config.toml
hidden_act = "swiglu"
norm_eps = 1e-05
tie_word_embeddings = false
init_std_o = 0.00382
learning_rate = 0.0087
train_tokens = 605200000
MLP neurons of a small language model. Each row is named by its layer, matrix (down: output weights) and neuron, and shows model dimensions 256-383. Each number is 128 + 32 x the weight over its row's rms, rounded and kept within 0 to 255. Numbers have three digits each. A neuron's up and down rows have the sign that makes its largest values positive.
A block is one neuron, or neurons of one layer that tend to fire together. After each block is what it responds to, as a language model described it from the Wikipedia text at the highest values.

L6.down74:104087137149125140182117124117111169157145115142095155174129114144097094120159173104182128078120128161149199181159082066169181127144174158159093073072166193155077125147168110203193129139114114089121159151149050116161101188125145171087132162116111075151145148113111103149116112102153082146101109139083145094148116138114129082118117159140133230159146103132194155134089115135178104116151
L6.down611:137142115151110086171163088167095135103129108092205093164142111140152077084118200134141082068163138124149212104148104069152155135132151148138135106077158165158126103148125116117131107123080088150124163129143108034146130134175110126128105184055143110184126113120090128094076112149161091117133090070086152121098112139104060105080149173104166097126153097133153130102119113142155141103111
L6.down616:139066170131140132156196074147125148107170000093151094160117119111130098104183134104135099091080123163143169109153070127114129169080113120116119128139139181129147140151152137122126162087126127129103162130090153119106183144131079129113119133066122154146116069123116061115061095131138110174149172064135099167156156164165129108081148157141128159067134142148118123146129144088084122144123
L6.down796:105090174067088153122113159156086162089132103139210108121157135138141116079110106166108144094122117171095107119142204093132138142142135131089183062117139126169134167095150109166095157145116062132107114130066130118160205107129130143160142156166121163052149161129102087087115119157133168117129131148111157135111135149173103170124095130125028126199139148131123150149124140087122104135128
Responds to: Name expected next

L2.down0:132153172164137195154065166143127102135150248119140124129093099132109110112116126098156156210176166096139171091082088109139080112218154151137154112155129114123097109162092092124107157141037085161100134147141174146059150139157117172137155112110092132090161155164162085086072168128119102098164099132144112141153102141124114137126118075096127109169145118134110115124088133103122119151170
L2.down70:145118043094067127148183147149077173149158162129136114103134128071156165153131155089226166156148133152125122114086134063119126170152109116134138140104087079166142153124135157160131136156146138137142115068165121202139128128111164142111137062106135077105112145132110127169147078104139062187138145161129170055114115184181191176104159123146108083147168166107048128083130101149127102067093
L2.down72:111103167125171125171136105110141145183143052074105104101203139150120107147145177118108063123130116126122141155143159134071077159098161134106104073103136144073115123150119125104091106105110133079101050071148127114101127119149169085113151128081165098179123101130165162161165181062122127153123131096118150134109213100066177099068122137160149132142083137101081124140115154135148117126108
L2.down202:158121107134123119123143140110132158118127132136057145122123121089066136108120179156133124121155173113172101142129107167139100152104154152157103113164165081077122190110151082117095190117155140112125077200148093109103106171148169135113123055120113137132124133171098140131184108108107143159145131098105137206125174101077123217128047120155102106160201150169173120147170166069119120114194
L2.down214:204112116031142159149095169115124129095180069150095092134126192100070119101110137134095162147180100120117136165134108123107090105120133111148115154165147110182134157171043122163150145201136134138167140155189165144135079144119175148149181116115138094107094112122139106121121145112138167140107072170153041101128132128098180116117136119158146096163131109114148156110151159180127196079182
L2.down283:074115135133091081116148127144128119161120122059132074085145122158163137131096154155120152067134129099164115173098076103083154172094129104104158071121164099183129120176095160035107090070118122120096165087127156075131149137103174097115146062129107190124155095148093167152125132142088126122117124103122100127162070133110128076120161125158141135121081088080167163091141123092114177138162
L2.down303:197160133150118147170127146114130075206104141128083096086139143134163181157079143107113126100134153143070120106089105125104131166121137115189106111133103127126122126229136094091058158163149113092153144185190125144145114153168214176136167124071130153170167141173167131091171123102088154138080165154141092170094155136095191072074171171129136137164113101187142134123128077144142140113111
L2.down339:154110132147143112161104136108152105134163102098115117148155171153148147121118098099087125163119126137150097092105218079129105095164097175155110132064089122133112120142136105087133182154123154131126143107097135127151081155134179139132180162116119135117157107172181132148112137133108138088087161118093093155172124098096103203133159140153138060041106108128136112075097112120124177093115
L2.down371:145101119109175155159095104164162124137155085097121154134206173127143159163135122122167124128063100079093093084128116130157172095152093095166087164130097118132120072134079141123126172107104130201111122184156106175076087079103096165099126093182102135095136134099159132110151098142094148137080096169126173139127095122088133148114108085117051137086147102113189151157154131163118117097134
L2.down396:052093118102168024113140127172092068078181160141164125091131156164165129166136169135163122067073138116090135047143096177081135138089106091168140169083149149153115138162141133158121102128116126128130101120202106100099108084105119127188102092108132131137180107112160061152131132137090149152110112159063148088140119156147052120117108139107099192111117132069192138117126076099135139180148
L2.down783:103124135186138164085107113137056164073152030128170127081155154109113124131119117119133086119129151112186144090079109077153104163163109117120112161095091127122125130077086061112150122148155145083158139202114167121070118095102122137154087152085116118105158157122181101163073090136117116095128148134148102156138180098095136155087125103145103131094082097150122142139112115148101131132133
L2.down916:149144136070100125182124146150190153096152075157195162185133166137144105117157130118160140101121125096100135124093115102155125170181132110145079178079145114054122079144159098135134071101119113117148152201091112082111123120140102164122175157119161107144091098140136154095141120144154147114123117144163117106144126098124168139112127150160111156091162162071156140120122181183106090100103
L2.down1158:138133132182116162084124150129127094163149191063118183075119126068168145137213148139133136144118158074141122143110132130122143119152088172086175131136131133187119150153157106155134120149152146105117180138138147109131134144142168130170092137083145093120111126153128156087124120130135109133131108109126093088133120159153128123142158107127150116179100125133150163097096126103131096130107
L2.down1169:084138143128139092147083122026116107124112165113125099157121157134152128148087216086120152107169166146132094132154100114140070161118137105121167127124089139124073114078151121096091083091148135178140136141168173149053109101132091089122125170090120113115124116085157127133164123153123127146134113089140173152156114159130088090131120103126111087154141165129084131103111115092129139093081
L2.down1179:146131106086166103174114125103157152139145105139130203185071118071119100075130161118098132118139127124119127097114154117132140155144146129172112125107133156174125044181123143135100184134154094126187181106140114114075106115178104107088104046074073072112167139129165178130097134156151160119133121122105106176153153165135120100097072137104108135115109157193116160105103139108107135075138
L2.down1239:171085129175111133111109121152188100165133108118182140143157131146116169115113175129109070091115110113144112102120131141109128107116075099061133131120195182123168074175101154136044116095145177109062121199116107181080139140107154164154158136182158086082127150134114185155137109168122148147103079116103131154131144156110112131141098140109165072110154135131116173159112173137061082127134
Responds to: Apostrophes in possessives, contractions

L2.down191:114177175130075116122122136117120101147113097150147178105164164130170102114094135116111114132145129076152104094106136145090106133070142120146150132114155120171121141100173132065145145131169108073131097169145128087148152152156193133090134091139148109118157155125175075112137154106068109169109147145060119102140118064084146202097184114084148092153153151181154126127098159067120115141100
L2.down272:136125155119092125132177133166127192147159000155138165150126175103110133110075128108122105177119165133109112120116115185114170115187093113130130111130156153143135136133130107101068115169177131171169126133125159107126113079140140127192144151100095139111110073106118130160117070163109138128156144194057131106117100117130166143069129137161171155111091141167106140099106130098100085135095
L2.down556:105114081132145106122141201187059095117138218105138102165033118127143119078149127114166086111136147136125164071121122112113152112157165144167107137151109122150096160212098133128124146097131146138145150108141084127132135157106164125131090159153132073131076130149082075196075123128205101100087096118174136124131091182113115124070145145105130142162152077105120107113058127164156109072087
L2.down567:138132115168098157083147155128147150063171107077180152106087171102082128145150118082078117085074144122114190094153084140153043120124128098131151130092177180139129155165153131115110137024160152154129156068123111158133156151121082110082108142088122128188163075126158103127094147171180159141096142134072118100143121164118083156087094134139145125110155108138166140110146159164172170051111
L2.down568:171121115176146125124118152024120077155105128124149121156183106110122136080069115148111072121089160148119109108051103121111160141098153149138112152147125135140128098144118140124188127145079163127146123134164114149133158039134115189182101147164152104113131199128166174087098107152131087108117156144123156175119111137117178122121119146085088124116150160142115079088104131080162119140160
L2.down633:123140105170149092108108087108125131081141068170183159140162110113130118147096121140085176081138155063150125110145182106162098134130039122093170114069128138091140153120192117132115148171130101154131210113139149071120103107127175150067161109134158131159123103097131096144097113163152107188121159164076154117134133105125181178167193118125110119054093111174148139128145140144128173136098
L2.down687:110135117102175084139098127107166145128157053097126132143130136179120135160149118116126136135121102140163156161178147112152126126139163159084159088153127116129180115152138140137085129106125102134117177070048088095143126123163108159166123174161107094127079154158138148154098127140063056115112112113108134138154137127078098149110123133153145100100131096133140106065088168164160148073115
L2.down711:172046163163114112126125082064156082129100139088149057138144118192180152155147124105107088052119179141135144070176124142040136154093107104113080074093111161155107144126103110050114173134133138149119142164099124084115088166115102085136114133138139133114155140176165125091112134100186118122086109158124058118163178098055120107109166091151091086116133144088154125146058164103102151105110
L2.down902:098174184211152106085097082157108111121177071084108101176077086159145123106156134135127087078187168122141148128127114082096070148129156167196194158167102101106089124122132145095157125097145212132139092091152137056161126119118117092122102135116119148159127111131180080172104140103123147105136128116080134106181135130090156078177142161072140108072143142156106121076098155170151121044204
L2.down939:138055137116161203096118198106179193143161139138079167117088182054119136129173107151094128066101167129109098136163141109117154183184161111146136100129137098093132099183111121139130177154125126121134172156115132123139133072078110071116131156114134113141161147168152115068165132117120147203143112133122161172104145166124149116119111167123144128082123144141113150130101117108103123139137
L2.down954:124124064151104139078147165163109138100074114122167179142136202062087166097118113161090108120103173118099137124109151090097134099145138112177126096108156146181157182088157096088118126126223142147188184146149165127096116158126191158129127146054167116100087104105094153138154124136153119171126113136076158141131125138101071123139166076231157097101120107162095208130116134132141165112126
L2.down1033:088141163138181064126145157170192129144102220192226100139123162174166102137168122107131131081120093173153121155174126135096162072149109133096153168102146141113087200104115184126118069096099169118074151133155114155133148049126058152096112046170197146121177135128111141143166078125067157132157142130126140195141172083147081101121072152146067133127151084195113124153135109118167140077172
L2.down1080:064133161180163144151116162169088116113160136136174145176169215117154177157136132153161119116170158117131166077144158128081147086110136093124070160143107099175149149111192042173126142123118168077164146159143092118143123084095191142100175156121127150123119126128135093147083137168090121152159129111133164144151182091140105064086092051089126080135118155142064080135122186190134117133189
L2.down1103:142128125124090201142142111149121106096147146148093135142108167169158162104100168143114104082115132150159167117153154137080153099126154107108100121118075124091133117115174149115093117020129119150117151104138147082152206120120127123120117127164043134092125153168163154127124104085088067155124159110137163116134170109080220138154072131129123131163137110137106094068138146112192129096153
L2.down1135:190076175104148154096132173086138141068090167109144143145154134175168157159176132139113153088107091184101160106056187113161129144117112124110147190103160103142161139163116101174149090138086155147109133116140139130088138094156094132164129111083110111123153214120142083159073129136088141172127099185133176128107183147147120101193167181160124145090144161118164147132126159170122141119114
L2.down1142:128139060136169144162078140103108153111121028106066127112150164126104134160135119140092116158158147162097108165160144106184153113094131168211105074067104135101119116120123145105086161158138121135148107125137110162070129084116107127147157119107136080138144145165131145130137146129143129150110169127198142120143099080048185109074132100123151086178185104165109119112146176169156155160150
Responds to: Role and title nouns

L8.down178:108132175142177186175108146170143141085130108158143108141078111206099111118101178192109122045173168154104060122140107074167145163118101129087086100129191143111173169134126135163128180148146120135068180149117127172091092094074132112096160118131161129107123101204096168142104148144151131093141151121133154110171057118147048112169108091151126178095100104134098111107137099128138116092125
Responds to: Country and place names

L2.down64:122088079125172172089084172173159129114146030122165124128039110059100160178072086126086088161097125131125194121098162170091170122104143142167158125158118184131141118097150151127087072126207145196157067160121117140097130035155124097077122123114095088118159129168137151161122111119071135161214144075144105097096135122112140173178150164128093118061148103134079164116133142152117182098149
L2.down290:130184095090108111088172130139160137124148093169165152100100104140144099105113134144158111052112115075143080167099224151133116086135082102106127110133177150082132187157065124192133160107152127139121154125137104100079079119174121142154114090135088144118179144158069133101148103083077161133125105116099175139100063101087177146103115052156154127164140166182135103127136110150069127110079
L2.down333:082166100153157097102104133084099122127201114150168135123207163152103164099144144150114145110167129127141131120147139141140142063162090105078158115173134108099143169158137136130123124120103125127107148102140136092157118124148081166100098112140112176087163169158151121141200174131197178094192085071100132126180141126186179097126167161147105166158162200181148128118149107152110083087108
L2.down363:168132076119145109182165164168141139163149121160125102091161158155127083189101138143099107159131106117088082070115083130101133163117157103136108081131158147035075138092136143144185152143115127138140137154120121143124136107134135096115061115179129053155090150125201074144093095139095098134137124124099188120144119092129177121087159135145136146093207153136089164103146102091156105107162
L2.down438:234078135146137095117151154149130130098163144159137123116129105126137112153127073089057134111158141085150120134130129105158169157180120118103144163113098105104211128120113132107072125160125127091119139084089172080146118116150119142066163116148083129165163090165126177146092108120151106105134114110113150124101102039166137143162126121100137139115146107171095123126107071089046145095154
L2.down497:101101112140113092134113161135079128051075214149099119168106113106111104112125122123075105121148088141136092119088197085155139100153105185125089132108102067132151189069164150126168116087162191087139120125118125146126138098099132128163066183099060054130101124138133114134104074143146105193119105158101145121115178112123146140137119150203083114093167116118157143128139142109150142107161
L2.down503:081161112061148116150137123128097172128112057105053185124135062144133113131158058134114102139115133153101082176144136101105175116104133116112149107116174130084131156141118115166170116116119113156206103125190123111095116113157160124087125109126139071129155206066105156078134082161136135066139061178097109104149117104164154097134168104197140128096126095132035139104132089153103128133147
L2.down548:160178154143138094122098118146050037128103101137036141141108144125166129081180123122112119108126121140117136148137108157171108128065149138131148135144122142168087118169130099162122141088147142183108149145125128088162047171120096126105103150140201142046130110102113116147071110141170119158131079135100155112106136148117142170159163148148144149154208119122154117125120134142122088090144
L2.down626:161105146138141086120065121148073160092138104180169130105139136127105163163175120151108135117134108167197136107160089114115083136148100115144114161126148125155145136075103139062170114119111124111160178100115134128118103064132157049138124167115107169085130135094170168175170085174137125129153075149129163145100170072106151145103116127107095171129153128108160133161155157152118103075110
L2.down713:118149126130185187134144131143164117116147114124115131093089104145093124160129135154125166180138139119130165130112127121097115168157135164073141060111116145128109148135155083160122087138130148137200095083105112065163107077102106158122139149112184110196114127139141131088159141141115155132164180123052152105143139141139099057113112169154152109137124183198094109158147122168096170074104
L2.down811:146090160123136113102134127149105063151166098108126071165157162104093140101150160069124149085121091105127123139113155086131075136183176096106159136159120094151177073141065156144124155127139121151141154100179149135115178102114101154166094098139082184093145131110045127118066128088130123107157130046096120104117167173146119182123147055134161083122106101096093079071099133105107208160129
L2.down930:107138077151121099121138125109107108100108101152126168163126122127120158129134141116165131171153161135100184066133128153108078115137185116175120096126134135111126187105126118135160124146172110109118147167101160169148124141122111146104104059146102194137128106094116164170174112182151174151151141068165137115125158091134100181127118137180165095127123164124157070120115139106071192156099
L2.down1001:124140097172168113130155115074130167145101255101148118164091136124115172148139133084111151096136132152076135148102154134162090095119149098096026169184126136144160158109134149180189100092163129178099161192097099134172095076125089134171158158130132134170112135125108142083136066122109111142110132169117138165092108113107092107116104104180115148128110218182165144132135089125149087137178
L2.down1063:060100189077168101104096132127163140081167063100166073125090122125121166141084115137043105152185123117120134147131187162145022147113163161101115151160209181082089192159167117112115086108125101108148116114113105073097073118159152134184120110138154119123183098059084122085128164112124113142123055140141079101148150141094130181068106114131136145113118156116123163123095123150074165119166
L2.down1148:140179114134147181170095147096088168119137120152076151150094163125168105163119179144121140139109201102049058172107120084111127140157133117179156087120173102083167124153221096126151124130133125126136141146117140113087079122117117119095086116141154099105115123217130148084140119141100125114149143115102115030098114107148107150147109096177087089068136077145085126156141154122141120110141
L2.down1181:094163168140131134152191166109123204130167039108097112120156143108044130118153186097115091090159114142059147090106078172172114123175114127083112082138070083090136153126157093146145110101212096096127154128116136132139075105094109106132166186167121214129097160125148136106097114139164102096101151131163128048121138105135113141121112064136156169080166102132164142094084099081095108147116
Responds to: Mid-word piece after M

L8.down304:153058201120124141092131162142105184154091065112150120143191143145146103117155155081131130138081131154142072131188107157126138157128148142137098172164121066162131083054103145139124123105158068052076161103139140150178175123072103101125167112109138105130127118065175152130100139141136091120151127125131099122068118098121156151121124090156120108137150164112091137137141114121121165125131
Responds to: Role and occupation nouns

L6.down42:108087106153112144099154139109156160186157120115086113133096015169099152113122132128135187100123132102123169145171173053139155178145139148135146144109134073099024159074147169120135131150114114124122142128112107144163147139049137075171138127114131137095157107102146177140055103179133099126140091124100084081121125115092078137129086131157107097162152093129123128161162099165139143124144
L6.down193:162153156114103093255140140107155123098151160109120061096183109195089132090065143113162132102087140214114144126077197133081155123152160161133140082123148083071110125106114162066137115135185115108110169129079128102132125157114146132097152101182155150122173087130120130140111116105113083115162092147138158138065128118077146125215155130118079129166137060115117113103153108115154141099060
L6.down752:091128129125163126132169101107116167125075151102102147117095133125149159112111125142220157105155049130170147114111119097119132129115108087187154092167088150136097100145126112209127117089187135134208164095082081164133106138198183134134108150141127114123137147157142118073113078148127099136074131139128125074150129117088077106091109150125128098095135110083138172113110162131117127116107
L6.down1200:135128118110117156133122143147186132189111081141068155152127087121099075093121140097077139146127111135195162141177178078159091133169143129122191152189135185128143123103180130091146181145139163130097094147117104073099077137124128131062135119148153118168153115111142097141132112145078049119144112123161090105125133142085141088145139084099139138061073095159067087122127123087110127129095
Responds to: Possessive apostrophe

L2.down24:111195073112125151166092157138118140140081211110077159133109151156124122145165083161126120159149123160129126085163074140058080132118071085156177154182116166119144147057170172073121204120172122066142091134142089147094127174105089135099121092119128085176126076110166108101142186083097129172099091172145161115158164142152142113095123085126115164126164106121138111096125094086148111156112
L2.down31:120133128047053092164065119184165123131102075141222154092133135107135101091138145061157140144121163094135105142100077113116094145103163117176109111113178107108116128094159149128116065111103090136159127147150182155138147125045104115098141148095151201147100088125117114141213155144101156087112172113117152134103104150117154082128068134138134071070153144094095115090121105114116124120113
L2.down302:119156156166136078104159095121146075163077164130112168152179103132131140160094118171123133115176150095155120125122102122129209147139110132177185082114048141129118108109116137115137082110131108135121139115163152159152160119141173101093095138098149113132082172108119121126151122150174087111144129085101163087152102156155123124097146148129105166098140114086114099130134096103124135135152
L2.down317:129115074139064120128105131172140222188156000126106137172158097119156148118169139153105157112138075082113156140082137130090149170141200155142136147085093068123130076094107142138075192138090135153122131111162124047145150081131139129139132121045093121161121158137181162103171174170093116175082115083093084100125061103131166173163089145156153124090157135129151127164129164122114150116132
L2.down536:072162162129119115113164092116140131162143209087125111086097106088219133104118113157159145088120165147141212163098139077095180077124178114137097146121104123174095177130126145181113149137110149130150146197166091089101058205127054104147114158099126148162080084124087132106164153148104100103156079153100129108127111111181143097145130130206064051118123177169174136117112047108139110155094
L2.down642:142175133136130102126172157149073136097094080086141119139127185132151107156120165112068160131091124093128170116128083102143162104168141132157138141105170158130136107150148107090097153095103148112156115080106052134102073109145142173183113101119183076128189105123181176123078199160146110105121068114156099141102157120085118136143116174178163090111161148093116128177112118126116177110168
L2.down653:128124076125134154159190137127146125169179019133132113140084140142118176174164098147168129145116110081093179142125102112097171095067142149137151106102147110085152163107071089118138141152109117091146065122120088161094127124112150170125165101135161087112124099099108152076086145169119071157115124132123124092105106103113106140127117156141132164104192109180166109164110136121160117117127
L2.down847:160128107135095109121089088105209085087113143118138141095144154133148091212104107129127136131105129138180150171166136183154068127146090123198079138102105089095166138170120135118186122122114151121146107165086166137077137081154068131166103151085141157176149144146111143099093128105151141141117137167124080128106089140129093130108136127130133129084092147115155113083156143162138140146148
L2.down869:168075176167112084099171122160115050108062188167159134148159135137164154109101126127169171129124088150204160084103093151118111150201146153118143127135093180087102092130105167047134149114127165110074116119077102092113100083097053161121090079166079104162119125210162157083130174163117155132118162174116135119136125098142068142088112186162121102143145092109102111154090092126097130119154
L2.down871:123093102085141079142111129068110168055110109140141122090137120130119159129127097178186125135155118140090108114136123129102125108121152145098136164158171136146090149108159098121133134087178084138119126074060086080136115179095170089122043087087162130120125198139144110108099118128148144135081160097134162072120159101131152207184123100162130047087144112069097089123125066162126171125112
L2.down895:184094177181117123099199121169125125185125051102164140134149159141121189141139093139123117130120091099111125109102167097154098112117126136117169134092068142148149108086161135084067133094190084172162118085093149112131139155095097153177161052064150116118101117146156162134094171136121140097127115118097120117097135134080161106169082178161084086130133108133114100119082136067100154112081
L2.down982:148183178115153125141115119122137146150155131129145063108192148146043118107062127114141137122146134124053107171153079117125157112151101153125167176148135114071079093135139130140108150147132140126121109120037141121142103107098160070131142153130141139165133174090106095129109110167091105121156131075115098111152138215088122130194066134145142046202129122123135111097079141133109159097158
L2.down983:155101145049068115176109083164127137155143101110136133124088105089157120196064123077158117155104083154107151093109122136123134089147099124130163109141109134169114118081106097060113121106143094129125148149153086101099075193064145158095148106161117129056081093135094139154125140141129119158116111147153099108071072107122135199114160101152092142177126187157144183158131134175189112121150
L2.down1114:133128096108089161130176129122117128177146145122118109110176115155169149168192131109089182151160102079104099084108127151100196148152148086111099161071113135064125127077126093082157142172149138139133100101150154133131144161155168097141176084173121155153153105190117067141172163081122154073181160166152076087099181176150120109164135092099109101131153171161118073120160107109143095123140
L2.down1209:161149107084098122150070154048123141169168182153114162092133153146131119131110154147147148125143204114076181063114130124165127105117084155126125157126087146167103131108122132102113122162151149105144092156169101097160121142121144087117113148127146134127166133117096119066116101162101147132132137117137136108098141120135131148120114125160146174171146136150131169131148142191127116147179
L2.down1230:172128145074120103129089169163135134134124083185070131133134067093113110176166143161115097065084149130145121129125130116105145125140129140130158089104101109160106119121136086114104133141096147123181177087105104116144123179083099077159087171145079106146121120159137200133094106128041159136175150167116073064149141174100136109153124126112096082127206182066054163184134168138146111116108
Responds to: Line breaks in infobox lists

L6.down108:150097068117151149127099136072159160151154172181160141097076129117086147114138115131155100136135147076142143150172150101156127122078104146132128100078081169172113144093159105128065145114152131145059180146145102162090142124117091176105145109136109084061133151167152109165186105122145139081150137102103146152121075134192128195148044145137074154227109107123099122106146071141166136132143
L6.down627:140093150193136150143052099185133129191087164152090136165132046162138170053138127113179101095156088080082193186138051113136130125123155121079113113166122122140132104141106116100111167096101145156126149161050171139112118078118172116153159122132104148151170100130146173127106087161089186133178129140154129175146085116096108153097078097113123151125187145154138190124159109162140131106127
L6.down847:128129163170104097142085124113117130116164000126104122113070128117153115126134154106077165123151106150120156139101124163136126084101101165150140115117175129167047112113154147107126144114135179106214170121130090106079102097134177140132127147142097046089139085122133165165145179100109144167111095106116171107077179112162089107131173105156163141102068132123159175116132108165112158153113
L6.down1182:155155126157117165135136144175176126176181125130129132128130134126126138121110141101074097155178103097142092163158199082101155099132104152111160128124115132089129144125139082185136157149147120121116111128099122121204137193136084138152140107194152137143140121049194150081129134164149087185058063105115152131074127079118102111171140149113107134138171099096134148145122109161158165092203
Responds to: Section boundary markers

L8.down673:130113155120110135121067151132167128179111119093116125135119103146136134163109159154106111100084093143137093174060109129214132101155099124113197139123111115099080125104193100133118121144167132144170157105124169064127144104153167117110192118162147174099057135187122162084104119102149089101092083050135108199123088126114104119144148099164127168134082120151115128090108166132123167128159
Responds to: Possessive apostrophes and decade digits